{"n_head": 10, "n_kv_head": 10, "d_mlp": 2560, "norm": "layernorm", "norm_place": "pre", "norm_eps": 1e-05, "attn_scale": 0.125, "tie_embeddings": true, "init_std_o": 0.00231, "optimizer": "muon_variant", "weight_decay": 0.03, "schedule": "cos", "doc_mask": false, "train_tokens": 1073000000, "steps": 8561}
MLP neurons of a small language model. Each row is named by its layer, matrix (down: output weights) and neuron, and shows model dimensions 277-404. Each number is 128 + 24 x the weight over its row's rms, rounded and kept within 0 to 255. Numbers have three digits each. A neuron's up and down rows have the sign that makes its largest values positive.
A block is one neuron, or neurons of one layer that tend to fire together. Before each block is what it responds to, as a language model described it from the Wikipedia text at the highest values.

Responds to: Table row-start cells
L9.down712:110128147098168152138090162106133131089103168156112094079144142111120118123142129102167172075121133107127114138122155129161126110119145128119171166131133130102093122144146116100170131155142136160152143089157162139106108075156129114172136112101129157134146139101162115134135130082155148117120171194125133148114115157091098144096136133117106069130060095147096125111092137131156114137089
L9.down804:111110144128114089127137146102092129117137119127171133124114126130141068188104099129146111124124113089098116160125158137118119114152105137148142149154134105083147139146135162149129148158105122121121163124139171119155160146126122143131123136119154124111134139120155161073100113136191143148098209112135110118083132146113152103168120114118103149138061141099159134155147117121099128133118

Responds to: Capitalized title-opening words
L14.down248:085114128171141127096102129107143172102104115138127138143149162095144149047123141121155105154147106144070161109176130135135147106163103131128124094128068195150144087110116134117140150160131114119128125109124138150128106160146122123087120159132119168145110083114140152125123128093086116111141146156117111165088116142133138153162165120160145113119107138127097110113092142158083165109115
L14.down316:138125118118158086132115134163130133137175148131113131160167101127152095116159152112145163121131157128187126144142162174165118132133102116140127162145099140167122135155146161136096124127163092147137150097110139099126094123156127101121157098116109135112131128108150136140147154095149121127153114135128119078097124134141139141127096140105161169115143134094083044134128130147128131122129
L14.down693:125138132112099113130133103105142132118125117095126159173121140086166115127150092150136153120125139146153111141128134116140138105101162136121135171113133085164098106155131112163137119154151115117126150129103130132125147107156111136129135141130124151139148168085154118131153151117104134171144121182152119125100141114175139137122096113136128137114163128091154125126128079146150100079113
L14.down2283:158145122120120107130114146145185111131113155118140101156133135149138133133167063140132109099116099157103166095120166127147153176117124155160134098133174140135144111113088151133116132158125112127161125131159084123079135134140109111110111112087152149106122136129110089162145131129127093121117152124111144119136129163089115104159136069116133091133150138111122145146139092159134132152142

Responds to: Start of proper-name titles
L12.down46:126132124163139112090167134130134148107135133171157138089141100096156153104115165146123155145114159145113139142154146148136159138118158131119119097171126138128137127121123160085133125125156102119170144110133157133147120095063118114129121124125137144136160119113098111099174134139105099154098095157062146116169135122110135106087111134108119163144128131129155092132146124095124110121069
L12.down243:144155100107112167174142104135152146125107132078130156158107113107163154045109128092130122147103085157108136137121140111126081164126106127115121104167145140111116113149104146145159099125154139112105123137155139112098109113157130169147126170141120137165146156122121149115138166124135115155113101142102151091081132127122170130114123088135155138109103124098155166150138085168116154105179
L12.down685:142127150166120121119123078134143111146126126154073149109106179157129087127148141140114154122147161143100132094117125125147115091115157157132136108085154146109111145144142144157148145129129131069140140100170123146160132075120151156139125148142150175089117132113171145107154129170155123176122163126121136120129095098121087136128142104100090129147134129157108165110135139152138132107146
L12.down807:101161104146162116118100128151085141122128130156144131156157077127140148164127116083090094151121151140116127110129116146072134155137080135127090153116184152121150135135098118117143098090098125104118095120129108173135117131134088089145147098129156092117113139160147117137114191091143119152129084177134097167121138134135137162128087124128122109144139133168092103125140157114128099131107
L12.down1351:109134119132110118141108127172110080158122156142142143150094129126139130139148149123101136113124139185157113135147111135189136141132152152155148100163104110150084143131118101139088157160133132128157133144113131105149139124158137146138144101101143130123122098168128126110159147132042130116132172137143151116113130152142116123084098159123143108139128145135127112123164103073136109166139
L12.down2124:103122162126105118112130111107171103138132122141123124109132144105135115107109105130101169121175113112131135109120124119139127176126112127135148090110141111108104169136091149124113109142134133143158128117108088112151124113123102110191105121133161100130080121170137092115169125067131131090113145131162121132099165132164145108166127122087097134112074118116139112124178108155136076130120
L12.down2286:116147139136120147106143166128130112127142120114156173116135174141148128080132147138148117121084131108132115098132127172112146139108136122116160147121119172136156140103144105093120076136141129154112150137135159117162098124086088149191102113127140116173112141125160127115105124120092120165128111126111113147139113154138142091153109140096151141166139140180146098147168102134136129120143
L12.down2415:135153118109107135110176095146125110130140162161108127109119110146135143146135135120144150123136108101146108123157134136143081153108137123136148164143147119132115137161128148131104123152119136095120128095153100113128105126143140143151077080099122128112084085077118108163126132164103124160129159150118080134106132117141113126124115152122116109095149148145152138137118161155151115095119

Responds to: Table row number slot
L12.down531:097148164102148100140145123112134077129141115134144179138089106132070067118153111118144126135120115111136152122125109163126135092120150144134130076083109126095141138135113164126123109149148182112092094087127155082124096099132117139107168120114114176122140125138144161151168157138144169140125109129113122134091118110149149141141130143130153158169155140120125122173138138096136115118112
L12.down548:162148113121126123132089116107106137147117128132128113100183151124138141082140135114126094146166131092144095107117114128092122162101102158110135162127137130101086164145139149102124141136145119110107144141126148133123126101150163120114196192129174121137140115101143130087140119150085102137113128133110110126132160119149116125150093105111137071145082141119102148164144094113133114119157
L12.down973:101144121105151103130181158176139121146143122090135118103102137185125110161107119136098128137139113148110148128118110118146090093097146103112141165101068162119118147123142075114147140114150121140125157109104086154105119105097108101115149174099145130132123126149145122097112111130127162169124121111123137128142112047150136109093150127153169131155107084128138143080099140111098164131117
L12.down1090:131109130090113137133107108103119122087130122099122131120115147102126127106123098171078132133156114153098131146120120129072109099131084154149142117189170189133129114159157128094153109111117092179099115114165132112132141120133114106124124090139091143143121135145177120108083108128113124137130120134064124098129140107090120142136104117131173113116131100113159112166096116139145134125131
L12.down1709:144142095113137093110125162120111144119108162124104128164155119159162183155150124137113121110143154132110151107109123102111175144127137165179106104121103115112095124160115118104159134111151103085137067146158143098124162120101121148162085135109140122136155148140083149113147131116109118184128117135118136148082140116120155128151127151129124121187123159112117138144167112145143117129149
L12.down1715:146074111128123152130119083164161140149095139110151096132154112162108149157140071120097100155142133138105128145104099126069117137113073158155163141128129120076145141161131109130110137118138133126064143163151145107117136145107100115096174185097111152123131143103141177135155156112174161117136186143136159125077081103076142134115160119134141146133116167133147105101146143108060113114093
L12.down2489:104115119139147077129147160141083166147132171134112145110116090118165165130139109123083110140142124131171145079119095112103067110114134157136147161142171125123138131134135099158104141115162121156117123137122093130123192139154150143152173147117142135098129143107135113128105125136113111121123135119188125112132124107119148179109111168139127134124118108137101154082121160095107086118109
L12.down2527:119185098165123101088114183180107131123081124160128125150092137124115166092123114113084143132141124124177160121090123117101099135168064105080124144137122113135087163125112072152100104142160128158119122144159082119128121154142152143107126108129141142144149144104079171085100154213130099129139127098118126149120168114138117139169109140134158106107159155132107155150180155102131111115141

Responds to: Abstract noun completions
L12.down848:113110173167122157138163113107144153157144140116090127111086151139128131118151136145115106162128140134158121116119121121069136108144169107131137120100125165113150170152087133139121138104115172097109122139173138132120098099129170159110175129122127149129154159112107122181120135105151113163102103120162178136119153094163131132126086120125139116122100119097114137078105126131117116132131
L12.down941:132115138111115126168150130108092126127077119115118150105103105079142196152142108122097162160118150113125098132116148094151119106135128134112103121168133072128093076122149152157091111110146142153168127137130138141143118136155108103110140113152131152137119189176117137131141127139129169126125144102106173108143096143116128143122084125146090080125134079140150143120094139142134110142114
L12.down1293:158178143166101126143147145135095111143141119114108088126148130109088131152067120158142148117110142091128115110144106114107093107146091119135161083118126137136083151138099153133152125114106109116161151128120157128122100157147120132113133135099153114118151118129162130152137114105103111149126145097145128140142084125151142132122140098110153148108153125112107133110127154116147092111130
L12.down1300:090135135101105083110137142167150087114150152111162129115196150126122107159153133115132125101125126143121125174151108125185117163136106145134121108124134108164106102081135171159151133133140104090115125155142160121165104131123108113122168104139134128152155133116173107118160166129130118102095050124144132095121109108138152154147106106104130159164158126109166125135194118154143119104144
L12.down1428:141159141156134144141121178138119116125133150123099123144123171147124137100168153060149120121110145130129145120114138097120140123132121131114120109121100139178106151145065097137121116144177133124140164125091153129122158135128133144129122158130172145122173109160174112078154149120179134139163108139107117130135113120154146161104077166137144108089091125130133164138150104119116155151082
L12.down1738:157106129154124124109173105124138124099171103134076151115100143127164114132138120098101087150142118116139174142139136147103142130083150128127116127121131141117177129123156151135161083119138088146113158144139118132114110111124135136122094123140124079142117140127146153148161102118125121108156099128096182186128097123110123144139126129157088146134118139127103089155145101196125112125155
L12.down1770:140120115125119140099161156111094144089158127155163141120130117129116127144141139160123116143111094148100141169151121156077079140148081156088143142126116079100141081102121136167099131115119127115114126116095173130090133147132156126108140144078105154139127151125111115118119108113114091139148130089157116150111148158120104099125083095096128130180182100088102134145163145119148124091140
L12.down2555:168122133122117092156108133125113140134131121125097133136140173084129118117103139134116163130107157133119127144122099200125129131130086127088119119155097066122179146098131119124102094167159103129107143143124147148135142160115123107138143128096202102172107150119188127123146135153167159093159142132145140161154110118112141196100163090120110108151157132163123134107100140127141134150148

Responds to: Abstract head nouns
L9.down2415:090111121135153133121145140129152128112148123126160156121127137130126105161128143109174139104145070140120125133119115085137158126145131112133119115109158111151127096144122090126129091077137179118145079181150118134172113092129133102120106115127090111181129120140156140108091152122131138109087110102137090142142107134157131139142108089107122131136178150129135110160126123150145129134134
L9.down2503:108133172180112163155143144112137140120148122128165140087117158158128115128158153108164105100177114111158178100110137110150156105128105123117088161136119105148146106149084126118088065125115116125108141149112159123146148110088121120141144096112137097103105139167100146138122116112126113131115134071119127133082153115151162136122108158113118172131121143118109125112135155158123154084157

Responds to: Action noun endings
L14.down323:095125116123139107112135147125148135133089116107132141162101144145128154115099132096122134095127095114134118149105127133081129105122091118137137105133138120106112149172158111142112120141123153136133098144124127125158122094124088105138148154136157116161127136123150121146157132141161120097148157097140163123110149153088112133092086095126114100142122176110144141100126153157115105154152
L14.down342:177165141148090134145130151156118144148153124144127112117134091144112216161134165089124150073163099125150106187089074117131109137117072124114106039128113084080109114140133126163134143066127114157068162100117149136123108122115160159100162142102138109124139130130165105122161148131212085106129149139151142140134116121079099131127117108147116121114147158073132149129139109103166078125139
L14.down1408:138152142099106164092097114103134131119122160124129130152153141161112148146105134122105153125161157132132113128131124108113183147169131145115169123134049115152114162136115115104091087134107065109136093100121099094157146109106103139135107194130134120167119133135139125132095125074091130124102112143105162143128153157120087122115138123085115104141102134110068120137118165112123091113164
L14.down1899:101080168068130138137086179091134116113127128149138157108147120130109167102161126133118145113136157098087123138143083121090126145132105154140143135150116117100102096173113143154140123124129128127145147092152142112152114116109151131091189099122159107093143116146119128103146157102110128146119156107093103123100146166127120165083093156112127128146107138093135158139116105107115115130177

Responds to: Pre-proper-name connectors
L9.down465:117127128097119091108089150152128151141121119132188120109132178098090176146151145107164098091114140152146141125123157113122105098164120179113173093140151097137107147111131174141112111091133099128130112126114140082132122127107109135170127159163114110161116090144100108114138139171136124135107147152105169153105126108089107169128129124122100129137100122133126141124145130143124182084158
L9.down1714:134124157143124153102123133124102164118121132110128130152151147124118131133142144097134109121110086114120119113180095106117105071099148104125127109128182106141132155145144143121142141118140102098111122134155146148162137116110097122125116133129112157109116133148120150102105143138089091132116130145146090144102169144125127103137119128120154144150152106154088152118135142117099184116148